Weights of a small transformer language model: MLP 320 SwiGLU, tied embeddings.
MLP neurons of a small language model. Each row is named by its layer, matrix (gate and up: input weights; down: output weights) and neuron, and shows model dimensions 160-255. Each number is 500 + 50 x the weight over its row's rms, rounded and kept within 0 to 999. Numbers have three digits each. A neuron's up and down rows have the sign that makes its largest values positive.
After each neuron's rows is what it responds to, as a language model described it from the Wikipedia text at the highest values.

L5.gate201:416444476493488442489479487514469482533506536552514463503520517510368590437512567434528473524431562469488521480513472495425531459458428468555472520586415567605430430575442602585580519444528552498488511476505527450443530413446551487407573497518544416570520439523537476558420465460454506492
L5.up201:449573522511486405528474408536519477556579564580557591479511466602448461481529488432541481464460523490525463416578439513575452493482457488492514497537475504478468474569362520538502596470562532442430540400453516439445531562510510533563546598578451378472525488573607482554446445507444487460
L5.down201:517457580557531418413462426419503482455545540520600483539479531578434462440503428469501527550431566474532543467544504568506470494545532508520558620588550564512573420496564465520465476459536489436402509477476514495429429445498492513478554579544427473496509509563420433494439488640428483470
Word-initial "he" piece. The token "he" or "He" at the start of a word, whether the pronoun or the first piece of height, heavy, helium, help, heal, here; sometimes "it" or "who".

L2.gate251:528469435501485531583464435536505555543563451414433510506385567427445452464483542419549535449474445505430579583518438486446540542503536549473530482478542470424454590532567486387506530503543426490543414572555519444567424460439407429468494501513503519490539437522502570551435479435479529453
L2.up251:479494474477500505457512454520509548498507513470462404493475520560450511548527517612467451444461482536493570575435427491472463608458506526434497434594514498415445497557457517442478461419572503443504563443541442423516401510512467585480441550588575465516544455430490564477585563493460544384
L2.down251:508357504530468554434540522523533474500471548429552401521533601463491612568470451595506440533593590577572537567541501486536514498526483508453437582553534568479526476486462539509521547379602588519511600508451526511508511480469521545435493421542482505554497494489472543486515473514600513450
Mid-word "up"/"est" fragments. Subword pieces completing a word, chiefly "up" (Supercup, runner-up, occupation, support) and "est" (largest, festival, tests, interests).

L3.gate36:441435477540470532488432432519518492483548526493525398591405536562494514462551432485547392507489469525472510494527378437512456407508575601486444496582485502551572470474398471505425495518499480475498459575439526487403594619479479558506453505455494485520493482438439594569475469505534546461
L3.up36:493473520446545425501490469473531398560529496551521541403474410503539519444536448499454510536414538460463503430472494463511495500450477441567473482498510443475557535514531506558488508466485472514526471503483493487468364446472540518498598459552478440442510503506447392452486542577432415520
L3.down36:573503397498599471590418507506572482465489468470512540570465517447530552448565603414525525537562422456532527541554535623485509459515486534407569583474556530443597454435504434546576497537499467492424455465516415482430540519524550479514457444497521496522497522483546620518434579446486503538
Subject pronoun he. Mostly he or He opening a clause in career biographies, as in "He was…" and "but he was…"; weaker on word-ending pieces like -ide, -ir, -ation, and "from".

L2.gate278:512521477451483471529490550399531489461550647522407564597405496414461423524441513497456536490482447409478460486545485507590451534450481503502455488485473564423503557528612537394523490525492414418570486552442526611464459532508472527414489514538571491445520461496505488624594484540503535485
L2.up278:443582531548514444550504567389567482507537498509507480527455567499419504492497460431491514477574484474518466548550531546518497508422424434387510504505518527450404497487560485517485551524484501448681453570477543565456486563485490469480480421473351476560501565494468569542444517508571545515
L2.down278:495593576513570465574525485476481484451543503432524607548531529483576471478578459425506597527592447511473456611543538556415545498473557463458495481481494518627562505526510452492478565443394458476408509445454526494470438576450474619513482506485461534525536482362464490482515478458527492395
Word-joining hyphens and dashes. Hyphens, en dashes, and slashes inside compounds, names, codes, and number ranges, as in non-motile, 2.0-liter, 2–1, and/or.

L5.gate193:496469497496492381515440482499596509545623453496508404524543478478545575468531534530452528445434474502471612543497475468427530374476538535523458441433484468457498450454463466455573532510563478399465483505451499509395459550501519506534424582457526540462536568407549452583503519488512524480
L5.up193:395522465539480447479469540489530498510510484426453487505477479521512618456555485527471562550472462438533539475476516509521559373491596512536509584538468537485540388454374449495537525515451440498515464504429493504349545547476542500559466520520509533554505528513577495513509528505478456545
L5.down193:546422583638411534487596592519517599541481541493500571504514561488481508477549471445524506447540435505541516448591469471479555437422503584501522579436549441498525510496515485484573509546508499570471491478445490558479495454575509525597600514504453460492540514503564450516483495477516463466
Split-off word-initial letter. A lone first letter, split from the rest of a common word at word start, such as r in ruling, rises, renamed, Q in Qualifiers, or d in died.

L2.gate98:475509425559449535486549570446499553453500456579434535437444617480435528466501461439582558516530479466536481475546465515499497516531455408610410464567587536417557558494503606514494485452462574502491473473410487487513428501424496541448558518458599534454470598485453547532604466451557609548
L2.up98:464465552471589444509488522458531517506539494421548496597523528531505547497483584550486475494500573506483483553500467480528442428518531520540550507465543462490457505518411504453573595519586478500455560450519527525509581549550426573518489608497489507504535460540530416627500438518491532464
L2.down98:503510472473546519409435585520507506554581523495522524445527411462483508459472462488511452544412508499460466464508437475426526548614420470485472532526494493396566476530479549388458474508454463527480500583518555411607515527446446446454480542429440577471479527489475533457500569497592388538
Mid-word stem fragments. Short vowel-led word pieces inside a split word, right after its opening letters, mainly orm, ork, el, end, as in transform, work, below.

L3.gate169:481584431495487447532440546495539520467477562549460505534477522522465470462498443570450570484500530553455496496497536545511460474598452412537531514385464553511523510515460561446539538537492545442498523445523590479438528488562460505522495438477486460528511523502547566523523489531525473534
L3.up169:455551531520489488511474534501520499519538447515479598407587409480409518527542493542512523550505521505537483590519541532539439521452438411517595469457463594471487455556537467521442537503468476537551540483560505570480545441601378549538489527530429544425408538411482452490556558442506442539
L3.down169:500500583594519506570429523503495422481534454427440603461502483455579503446435367499534596524533496497564427552549417560429496543557462559501551493459491525490506555482535469357429476614507421476487422531533431527484518562502457469585449425453449530570448525448609501502549533464512486473
Word-initial fragments, apostrophes. Early sub-word pieces of split words (r in ruler/ranked/raised, orm in Formby/Formula, k in unknown, ed in education), plus apostrophes opening 'n', 'cos, 'AAA'.

L2.gate95:555459401566457378480437474494643561481608503541511552496448524433553396400520485498424432535525538471588479539578495505457435498449495531556533511530499478560509455481528499418440420511476486550445432524539403508503503545470582474464473408434469492445449538471619494553494551558584548532
L2.up95:524484465500462475506467536598469430483516493531476410426359489513564476495546473518526473494432554526548475544401452553453582535521544585533503427460487466531452516541551481561430469483508540553456583461516520528489457509505539517490574590565529472521542507552496577572538433513435468507
L2.down95:562450496523536483465359555409566534550563464514555509430440588429540512505499537428462522540481513488527532551481490428506486445451478550386530494622596523427505461510504493391461460460479522424486546567568438593489540512563531499548481411525414480552508575526499592563482516475540511540
Mid-word vowel-ending pieces. Word-final or mid-word pieces completing a split word, especially -ie in names (Valerie, Richie, Laurie), -ure/-ire (future, director, fire), plus " and" and " le" (left).

L3.gate48:565520457539512456518410591517559637529498505566407552468498465547553534503552492524481513481459504508541346499529413523437512518555490473454515431555442537462479531508555538488494517445495440512472459604509381536474448470554434472533464458435480505528521491528576501574516409585546428531
L3.up48:480450436504493468499437587533504565375546416557516569529442517535499456431531462525563501540464566515561399394489447551482483460470477585479505502515519509401531473509551470492425524461482514563508443514520490521489529451463421539548493498516473538463552548499546552432594530503545489571
L3.down48:459486568505439480504441508448536480594591477545476574492405495574483535507457448504458529480560536490568507425414434480486558558469534528468496486471521495406572528523525560556486455510489467393537515572538493564461452487468573438488525399558428482471544499520447603420537553641511431494
Word-final vowel pieces. Short vowel pieces a, ie or ia that complete a split word, mostly names and places (Pamela, Florida, Nigeria), also chief, Lie, movie.

L5.gate155:509455474583512464504414461478496484561498522435536541523541482481532508509497553586415484463539554532400526529473519535575465519538468489508537483456509525535588517521391547440569430545484495448630426499522509545488494491492519466518449596492553571461477567437539526570490459461567539449
L5.up155:472531385522474531503568486565430490551567553424474486542528429526481435534511384569504453484511479504410469454494467571536498516458433503522405486551412472498515486514471559444459429433521545451499447481411570522461470495545454365508471597522494540507517473596514491528448423548513507425
L5.down155:496389533497466520482405508448574475460457462526517575592600420473505559467509590540454501456598507469475534495531467508490514541588499458530496573533536498517516462510485456459438536475435519505512547464478553539433492513538617592515526468525532524429427519449519582549458510416480508447
Later digits in numbers. Digits after the first in a multi-digit number, often following a decimal point, in statistics, infobox areas, conversions and percentages (1.3 sq mi, 77.6 males, 1,265/km²).

L3.gate291:519502501614448569561452531527521554406519555492399572553466514462472474549514590502556500513472551492515509564543531441460460503564520420513557503455578510598413554405592514561469522452536482522627439498442552467526458492509513463457397562463447426446446428468452574453535422535563515418
L3.up291:529496579498399542496465464489461422453503498567537533432496549427512449544512500453471496485541443525526495541454573506577536518506578508403613535535568506593463529507459370562512481489415464539537487533422489490472414578520540528427495529628553516596448489551483653515497422543549476519
L3.down291:520507604582460530433474528507446399505563471502538487529548438431565516530572381430467450491467435433498483390426477491438540472459523542419601461467443536421518455516467535502605593524522494526444597520493527614503498429547566444462591458535475504474526487549450556462566474489555436561
Mid-word suffix fragments. Word-piece fragments inside or ending longer words, mainly -ic-, -ed, -oc-, -ri-, as in jurisdiction, earned, associate, airstrike, plus year digits in date ranges.

L2.gate178:542452494464384547568557551540432575505460511466477511455505547491541389435544580434522563462450536502431570496428507420579542420448548517453531441419535542557478520527491433416492509517470401496453542496534437433486470425510489472515456442503485470555560540512518548477479490521522537421
L2.up178:437547586484406460609428485518457466598519513367488439500508533486434429522420490517516512483443556509506458619454512473437429544570484496552467579472503535536461546486487528525475575500439427526514532506485396506527514472529448532524517507539423544447533586458533564483469571462471527479
L2.down178:501485440538369535516505517600497506477397538482472494484536395481468518396494559502554532473403446617442506522455557392419466446510557504588616498427519496486524434523470485411476486481520516526453526441531540478568427399593442494421573516563580506563520438488452427438440554512521540534
Past-tense word endings. Word-final suffix pieces completing a verb or participle, mainly -ed and -ld, as in joined, held, adopted, established, World.

L2.gate230:540481403527436595498560532486518625483528495512561405468513442484543448528553541494528470462498581517522447485404586452449405477466571572515524563553572464513457453592465463489446543481547598454523510512508476466544394486566493491519561541531536523457486508567503557467459426476529540437
L2.up230:438506485587496574545475507377545543478444501443530411502574526506498463408596486499518559513498530528468428529458577373438533419557502506555578597542507505509490466569526529500479564529441413513602416521598537435528494459506560479454400433569519537470467513437555546429533421449525530514
L2.down230:532495484560464575512496422582490525455491523630606581481484460434489566489459539486557490540531518504505473468477467446505480509569559556436539522613495498495544509497573426565483531444475563522492558473506527415535478549473591515532520461596481587422425541543542492431559466541532516479
Split-word "a"/"ra" pieces. Mid-word fragments "a" or "ra" where a word is oddly split into pieces, as in st-ra-ightened, ext-ra, I-ra-q, Aj-a-x, and Arabic letters too.

L3.gate32:453453502535486514477462567549534493467615550496479468508505509409576471597525546448547518478473448490557515489512526561523422447372536573523560484534557522430535516582528507525498512534388451482461402497514460513530609472538532451570575484526489519536501478504482578587482564489584515521
L3.up32:483431493455505543485441562459520492535481533483475524400463568492574557464567558413599514568480444514585409549567421494579540454411605489454481479613418515509487481542571569452501494534583550417445506502469427549459571559448531365540464476495572421505449495457552458493526595439439576530
L3.down32:632539657517537481525625454496506488495461479493447452465526535508502549554444465525435491541551513492528469552490553666458482537499547440498532605449503506452510399408511442556626513473422471510414481598458543494553542480452533556522484558447474446493528475420455639488582520507460470516
Abbreviation periods and name completions. Periods closing abbreviations inside names and titles, such as U.S., Dr., Jr., v., and J.T., plus predictable final pieces of proper names, such as Bro-s, Westc-he-ster, and Mans-f-ield.

L3.gate234:462488405512513450455499538530579461465539531520529520440441448475530542424493528539594510461477470371479525520506465528561549555483469412453516473428463587535481425511524544483544480512434476522465537477628494514478464488545496503463544472418556546371511441502505540543533474579531553498
L3.up234:477416567534526559426427564547534466482539477637474444575560493388502465435486559442566451542512430410501543486491485440442481500444554588530520478480619435526521456427560480487450409462476478486555553499534427463564661567552536531476468496512573605528549421521440519494597429513518547516
L3.down234:532529332440471468429446539422441473485494519478449496515458451527449555503510400600492487432484439532523496443444620427487506406488470536409502462409534430508478492470469465565503453468442440536465491551475576425497519493472497509452492517446510504459507423476506527513479448457517497473
Mid-word continuation pieces. Second pieces of split words, such as stat-ist-ics, loc-ated, mov-ed, f-o-otballer; strongest on the minute mark (′) in map coordinates.

L2.gate267:513465533451449546465555553449454510503543525477477516562650495491492429457555552424554544506485471508552462510590409445457554493473563559514486440550595520567501422551570515525524522399464449450575469439415382552474509457486595572502517510502506409516494455583477484494421542463476576505
L2.up267:459516591539525430446415437394571541606491538466524450512525534492450528574572484518597504498535576448543510538614480532477593431459545455489513455510460573456566392484482536579522582557580553441485539446496521494427456485448554545557527474544546508466430541432564495532426516416537551593
L2.down267:494443551505490482330526501520478472471536479486473504500588526543496479395551583460448506547523580536446504512565525521458491467480547506483610496545513519492602516586579510540491451488440472565504462495386464488461562521474536544530515560431622522458530446436549469387399495429520464559
Mid-word pieces after initials. Word pieces right after a proper noun's first letter or two, often ü in German/Turkish names (Südwest, Fürstenwalde, Günther), also acronym-final A (USA, ZAKSA) and abbreviation periods.

L3.gate303:441476454508544474497445416471641578488527495468456557577393468556498516488532451426508449533522485491491462500517522491573547528555442563574500485463484522471525504514494603496485510512566482499465473507532549522427558476585479552446423377527567507541644584438496545493577403520460572453
L3.up303:407534605540500487436580478496497468561638394500475383481467473530429539500446505513549494445595545492523531429516526540558593515438521443527435461491507507562414528485520559522491469561597587549415555477447546559503597572558542579482457513551505486518593525510480470531556465515526561507
L3.down303:532487579507526523378539437587483483517486540478518447524399478568549476557493457539515484530464541571583488498561554499575583539512518505530506412499477558473564422489498532489464518483451579482546491483520498466535486490538571542463638483593457446534435447448427496451561455434533422356
Word completions and sentence-initial It. Final or middle word pieces that complete a split word (ment, ation, ion, ip, as in department, resignation, participants), plus It or He opening a sentence.

L3.gate121:492474478594565466571465450482477445503497500497538479419582408676577450423519551505526502409463522549464477547523461586498495472474535422506547466511452496518539534500422502425509503628523499597496461466407505394539546475554529555502517525418505517462500483453539449419497430439589514525
L3.up121:515482515472496397464477537490522532582501504531506578530570467505519587460584593519397457485571431500481463483433515406447453504505555479528476534474507480454516449509418427472540520540555572608433512562403508555539468541451505413598544512444456405536472528449566447531438495499522384551
L3.down121:527554662475525516479572531343646581410550476422473484474470472550522543597533389557470447532545480456568476471527458557532538477489484476486412507440424541478449551502484488424468555508524608505517485502544525544527507470530483522454516441510456485491582539512482426567415519509538486529
Decimal digits, word-initial fragments. Mostly the first digit after a decimal point in statistics, such as 45.1%, 42.3% and 22.85; also opening word pieces like ide(a), ent(ertainment), en(zyme).

L3.gate82:505487449538398574433482486563519491636507453614535519485525447517445530515459516544436507447526489458445536484432458540451535531563472502507540518593456437524428491570441571544522522567492478501505367450467453517508615493464467408475450508526476453489536542584487454485438488547593476571
L3.up82:533405498416572458483423576514319543538550499508490553519495516519493544470501557417587439493508555380515571474428506367414551472450467581437558482513446497532499497580466478471527583606492461594467490474499476475531480509465469468551393454544544554543584460504505468502555536447467548477
L3.down82:462536592506452569472507479524563483504505525537599483464472420519455575508432443603538559537486589487587536558565480533527491537540484529527519495517502545488568526574549500588478509458436480460549429391543447549532555493497454490554496461572471517531506553547450495438471440574538517467
Mid-word "a" piece. The letter piece "a" (sometimes "ab") inside split-up words, mostly foreign proper names in cast lists and credits, e.g. Rash-a, Parsh-a, Nashu-a.

L5.gate214:594469473555583516581502443537518467469501370537565515488606454477473474451549505564467607599513513469479516634505523550542439520477527535510553521539517556453520618405570502545494510571528403548543538481519443457486506603473499471499452529496543570417401542546472501464604507480518509449
L5.up214:385576503440434508467463473432526567503490501413491532539586549541585459575561488507573495478513578426487507466579519474453445442441561575538426617574487490416533489454532534519513503483505455531512535436482467434559466471541555457456601444519451436591525533519509530504509444507602403542
L5.down214:549472483532541484533513455533541466433470485583464400492607551545529555484498533567506565504502556547426543513480489534510464567559509561496525448430526491505542536445504456478458525407502522562557481529579425518478477500543463530472502439457449448458565507406493460556590664434515567447
Section heading endings. Final token or space of a Wikipedia section heading just before the closing == marks, e.g. Personal lif-e, Recept-ion, Crash site.

L2.gate56:492421495513452452591466398457438425510478466563413452488502504573435588419477388495445481451452468517481554533477502424456559514476506384454511473491528490531496525540472536535468547504530428465465472560537531415514484497459532513531596539494485470462558529556453531521470449580458484507
L2.up56:556494487478450573474552518411406500497440489477465507386442455489455535510507515473494414410496453492499522407546416494437554521500511493426577444501492399567407471385552588478530490470537475519571471580582428567533453567457492502402412476511576565514535523506534555492481470562565425479
L2.down56:485535400496484528435427567474498532470473502487495461482454576447448480561394477484453376533552409473520557443545581518525488475473494488504522474481592493518492505472491583435525482457512526494498475451593423377492621513474533625533570512464503503493495478483478574539503498555571475516
Sup-/up word pieces. Mostly the piece "up" right after "s" in support, supporters, super, supposed; also upper, upon, occupied, plus pieces like ost, ing, uc.

L2.gate170:469512460506514524575443517504550567556514550571507499511490503538516459466535503498570488584591502529539471442480579473479472561501536485551584447599444504576533450529534505557477563534457470482463419458502361599527487518543431578486483482480596493455479492550508614573577511546596504444
L2.up170:464520537462548453501517482549556504490573449570481474441550519511462411485481403452476509480540610453483602549510510519453535510549513534460495545503416443575498444559502525482556494498465449486518495472549410550545549576453453482529426418515475454441481486435602502526452505468578472412
L2.down170:519445501519512499615522526515524550525403485522390559504433523527489456432499525542539469493491559501512491414499443455480545512507506527420454483499537498547573443453563412522485553496477432420478441508516434534544547579581438518542520488548468479426454472535508589501479527561549494432
Mid-word fragments, coordinate minutes. Second pieces split from words after a short first piece, such as J-o-hn, f-re-e, Baseball Re-ference, plus minute marks in coordinates (39°54′).

L5.gate74:518517420577542438599512509514610404445555503493462558538468538436455504453533523585464444450479551543511520514562481483475530505556502576488473560515453493358546579499483527574482420477456502511549520586474586600469491570348505462525484524374544495489543425476594508585554511594480524473
L5.up74:500500466535459561490478515535430547497488548530527536434507511506498520389489453525542485504394512516474487419440438429516527368456483526480580528591555498493548572567541480556564478538445446536574397487585448519500460478485473556588598536546490447475584430463503550429570568484487501552
L5.down74:435557398512589528558533554491472524471497534548516525557478438588520454483467490505580608494564580378433453495497531451529435465385568480526553521484576514476473473428559531494572506550580465538559430546559541437611470494527509471542517499541422457486426447494519613482481379550510480502
Verb-ending suffix pieces. Suffixes -ed, -ing, -ated that complete a split verb stem, often passive, as in elected, inducted, posting; also word-start letters in list or heading items (Clade, Charts).

L5.gate30:440476482451513561548508441504566486450516517589531508555410511423528585392510485552483529614577483451516561503392547522505581491573482532586533475492461609451483526539485431555377461600526536434464499544495554425419385529420497461466507515489490567514529525491517593389593440436511556550
L5.up30:500575483453486519410444476478478475452479503533527506554578434522473541373510437554539556520475528468495576526440368482460565511537512510572449469520438490485461497611568596506444441593616471529502408541619528489565483471467515464525476394491485429464528492514530485491568465472522474537
L5.down30:515479594486448527535479462565551433447519499588586567453515541412410633478511451516472484548574505500566510518530534469497536510526569589584469557557468532457533498484563557615498516503487471532481478503528503525434557531550500474553541487538400506487503549581530536501579416547483510453
Split-off letter a. The letter a as a separate word-piece inside a word, mostly between consonants and a following piece, as in cl-a-imed, bec-a-use, M-a-iden.

L3.gate138:508517535456509525494461447459584483433476518429461415553447485546448483481515636458553423438474508463467472588441407438500569455512446511489534596458497546558466469535532511560581520547549394513605493557527560531419487489443442492461516537462453522469507503401499502488542516512513567400
L3.up138:507522414490477556542468524564480497511601470505452503495548444469567518513512459437434558522504403471556508538459572593553560539450552584476554481504528541492482511396556408571543527461498531408433498475447492409505472452475444575505478582563455530528459497538452540463573556445568462527
L3.down138:463508523537556471461523486521508524487471480464571454484648461482533425460581459542470529482537503497527561444513479514404543539560553546471498520421523459469535518529513582539414488504530493500423481448432527511521447488432467493506531529476493519434553531510574422380526443485501532536
Digit 3 and hyphens. The digit 3 inside numbers, especially the decade digit of 1930s years (19|3|8, 19|3|0) and scores or dates like 30, 38, 3–1; also the hyphen in compounds such as self-directed, re-accreditation, mid-1990s.

L2.gate237:453527482461573456509543456500530487378617606483454434478473472520490437512418462527559467477525502528459519488516464453498435548563504499497463520499509540551516430475523509432506479487563515490416531617397610570490510586553527497363559473502384519483527482545489547546472527509403532484
L2.up237:391515484567548413368422438469530559404564497497519546455469519567467506541588459560522442481567549481446466453450427466471532582509460496592515517428443444548499536609496560601459405608456595457556448469503549491512491483526508451508504422523462503531517555544486489562597404473524470552
L2.down237:474438551545631456586679511546542450467461572436428476456547572514439483542490535484544448465510500398534595545504499519540544444427527498603564461468508488557499376526546537434478523498522505410513429497513539550500547430595560485343494514586396463483509512535480510498518537481478500408
Word-initial "re"/"al" pieces. Word-opening fragments "re" and "al" (also "Re", "Al") split from longer words, such as re in remains, reached, retired, and al in although, et al.

L2.gate284:545505468506514487490497521402468481473505537535471413505493569436478621465484531423502509484574545536460459513555571579524548556474503516497489511532506617510466470453485475571590483447511465477513546484491536440546472485519539463440456485550454476454502548475516513446477500420442496476
L2.up284:467521528583464525403471564458544553574616502563451514451622466609484523535534505502542513473505581451482500473508498527420506472413567524514417458540424419516521434583532471480515546487461511503496536432477481559531484563462431482472506560555531454538535521392509477494470429461528483513
L2.down284:487418598476483489482404477566568557512497542462385541470502517486492478513458468517462577445502442573454481495435448572447437437561504457599535475532529469556517491477503487508519549414526489523521513461404422531565485501452464593494440546501565555537463362568496355500520527450559487565
Mid-word name fragments. Word-final or inner pieces of proper names and numbers, often in tables or lists, such as Nether-land, Purd-y, Kam-al, and digits inside years or decimals.

L5.gate315:530486386493494398451448563618632521480535583493489437391572488421508448514473526506469443453461471481537558467464470549476459487489556436554511544493495436499474521469492413561502487525482547566408454531531594422505516590511535511515536458496528500496438535519387468438482513488508517463
L5.up315:480499432527452594530498480518431474464468488557536479475473530440527424570437495441526533473522370485582569430497461469449497492463555595565538475487567505475588558463529432567517493445449522479437532553463538478486522414523493409528525481479519439552474470535466538568480510432488501447
L5.down315:564514604392450501504489522548500533513509520618463426528603545555496519517500495476562549565427500505520596614469527469557495478572479505507504513561489467482525488575564561508478551527502496475416558479540450521519486599460553520559474545487495440458433468518527547572469450587464511496
Sentence-initial "He" and word continuations. Mainly "He" starting a sentence or paragraph in biographies (He played, He moved), often split as H+e; also second word-pieces like Barns-le-y, P-re-ceded, F-if-teen.

L2.gate49:517538474512519479440517517485520560483540451496490457575472652469517529522466449427477450515509507518419575465441524475480589530546529573573410437461468490578493527440558443543510575618581589455570557527558570538566480462509438499485446561559511539465472537481453499522554504445566542456
L2.up49:462499503501465466415565485459467516479484501430477495590421479554474420448581466548480495384592500506457497506473447556538523519542504545478461469565529510452597542558502521425519487529610504457506569455497565530467448487435555533432510479511491414465511513554488607470530512581505549508
L2.down49:464517524467499579459520577469446499555523487518579499420440536482562479543590516451435405587522541531458406490499531599456540509467601539482506536458426516461543368528524588466415452446538531477511504556542443489517448453533457457465597449586417484519463526548535493581499607567556477579
Word-final suffix pieces. Final subword pieces that complete a long word split into several tokens, chiefly -ation, -ity and -y, as in occupation, classification, University, poverty.

L3.gate235:450495462538548461446456492504439583454534612564495388548501530548531450640493456366509407491592513515504515466448526489528412489527544546511529453547539467593509463506398547455520491503424472507569523480522520539466466537440462441534475587528494487504549466552439479586509534563562479483
L3.up235:450504534571482454470532465498512520448455554443493425594538513559427499516499412503506502500615613468514406479519480545494558533547439521485488547507452491532433562545478435429496449481498551578552517453581517474405564492512492462515472524435543475516453550490538450456443400514532458426
L3.down235:521550533569616456448549512427521537472559577521516501490492498551512551442491474535569458446465490533506540502488474554598412484492464445617548493615453487504408477513520518474463485487532419461518527493500518518533495480447505545463543518517555517499528533542525438541448565513496456477
Mid-word subword pieces. Middle or final subword pieces that continue a partly spelled word, often in proper names and lists, such as -ill- in Distillery, -up- in Yupanqui, -ing in Building.

L5.gate215:451579459526591360603545455536495549461576460463470510601500505458544473440539502421609498482491393486505468497492455410510445405513502548478492407418491501497550537472491439523471609512572506506586538519428534461542593539569419461463458562473479465470496540456512458541578493493530487428
L5.up215:484554516490539491584527504556525505547570455445564469482406471425586507569505491533477455573513481546463575556482471577463532472422583602526429515557386465513482502431489442585531495508451439464567496521449489573493411515527494538459493495466459539463395552440470491477487462543496575399
L5.down215:624399545485449482500500498427545528475502522447498476503570488573526500436493535502525478447428555540492610533431552503483546473459516443547473506491544542577578428515514467451477595405469467489495540634480496528578511503507489534523482456475521567522532478392499521460408396554529487507
Split-word first pieces. First piece of a word split by the tokenizer: f in footballer/family/film, the hyphen in compound names (Polish-Lithuanian), a year's first digit (1954).

L2.gate147:388497396564551452525492448464508440442470500496568498489533405409377408547556431517368468525526504532491491487646480524421573439555463446495477520462487628540442471567508464499489522534501419429484503544576521489469523498473511493503487557553468401547491547462431487583530505531448447505
L2.up147:385597539432488442483439420576491524470500489497454567564494423466546532453573428532428573542504547508552473485451526483495402478528451517460507456500584470573493473432515480493547513427352515555446559463430437434454485510506493531530572479442451576574474487433466416501485502556495534568
L2.down147:569419418484430507533424448566551508502436439487536470504475573509472496577527509449508449513487527564507539480544449437530452569524521441452556606525475486482526450453498541524461632473533509504452449471600565486471476461563498483409466399519495464458486573411429553494544411540527405469
Third-person pronoun subjects. Third-person pronouns, especially the last piece of split forms (H-e at paragraph starts in biographies, the-ir, the-y, thos-e, S-he), plus sentence-initial He/It and "also".

L3.gate140:465439441559480660567511423549549520459544478478510510464514557518461516518498438526551484440469491496505489578554520525513554544509527449522520428467491558569426558494593561424535436558478528469502487620530529549504459499513535546396521466449467430483494528490472577510451471516526473538
L3.up140:504484528556455659509462475459479406495514491532479449406478495451472406623508525466472506413518456477481485560479468617501526603370542470470481468519484501547467534352450470428539491533494495437498518527542469448457454399489514606443495523489469439441529375533440614538481521549470414459
L3.down140:533515504477461479447521496566416553511500514515559578527470495523515467486522480471538512540509452439532452430472472523490415372580503486513501514426437458501499408546482469547542612404497451584463537441536400502396463458556500439464456450464504537557526489572526525563504470444534569473
Mid-word fragments. Word pieces right after a tiny first piece of an oddly split word (n-om-inated, v-ice, m-ost, T-y-pe), plus trailing digits inside numbers (51-9).

L5.gate309:494443450531427537505484498460522558585616487504532531571502478477503579586478485457432327500408592532449471483474543432496531546492524531451491490484584531539529518618571544461457445503523482463590456533501448524486442421508564518495479489464437461452488466400506611543524465621520484411
L5.up309:483452493463476574516448476548456532541434523445494470475500474411464423494593582568517487623497569491510439526484558554393508567514460519524483493494479515577485488529554593475555560468551440491495478518417529447512499444441613549475466438470482486547473526446505571459442538600555483514
L5.down309:501506603502452505507502526518567483538507430566505448506531479509518546551446467499491484488490454483517504535487598495433450441497470505410578532495526535620519506533505581506561537426528542488555446491391435500517464492511591608552578564429520473504393573484481549491463492488604489426
Mid-word continuation pieces. Word-internal continuation tokens that complete a split word or number, like "up" in support/Supreme/cup, "ov" in novel/loving, and final year digits (2004, 2019).

L5.gate208:479468439545560433553528552456549554445500617425487542502463536484543441411430497465557438498501434494482429503556546471483539513571525509467500531472564519540501580550473555510521431492516561519545439484496585545500444563491538422487448503458439503476452468475536581564568532446535520564
L5.up208:434559464621491457567470467544548474473599496414471549577485501441513439522454482518528522485509566474510533565536471474478456465530455631490526449524388507473441524471485474504487592454514472442554488524531543466455509449558494479475464488540427529517512518444522525469473511507389469464
L5.down208:496523566635617397468512604488572449475485511564404487455527552446468502444469593396519517455479527424467561476457511532488452501455606514542528436466421447565544424436490478445442412421498497414564436456470555522430500520564447499480512527464511573517500424435466566473533443519624403474
Word-initial prefix fragments. Fires on the first piece of a word split into several tokens, mostly "re", "ch", "C", as in re|al, re|tired, ch|arge, C|hinese.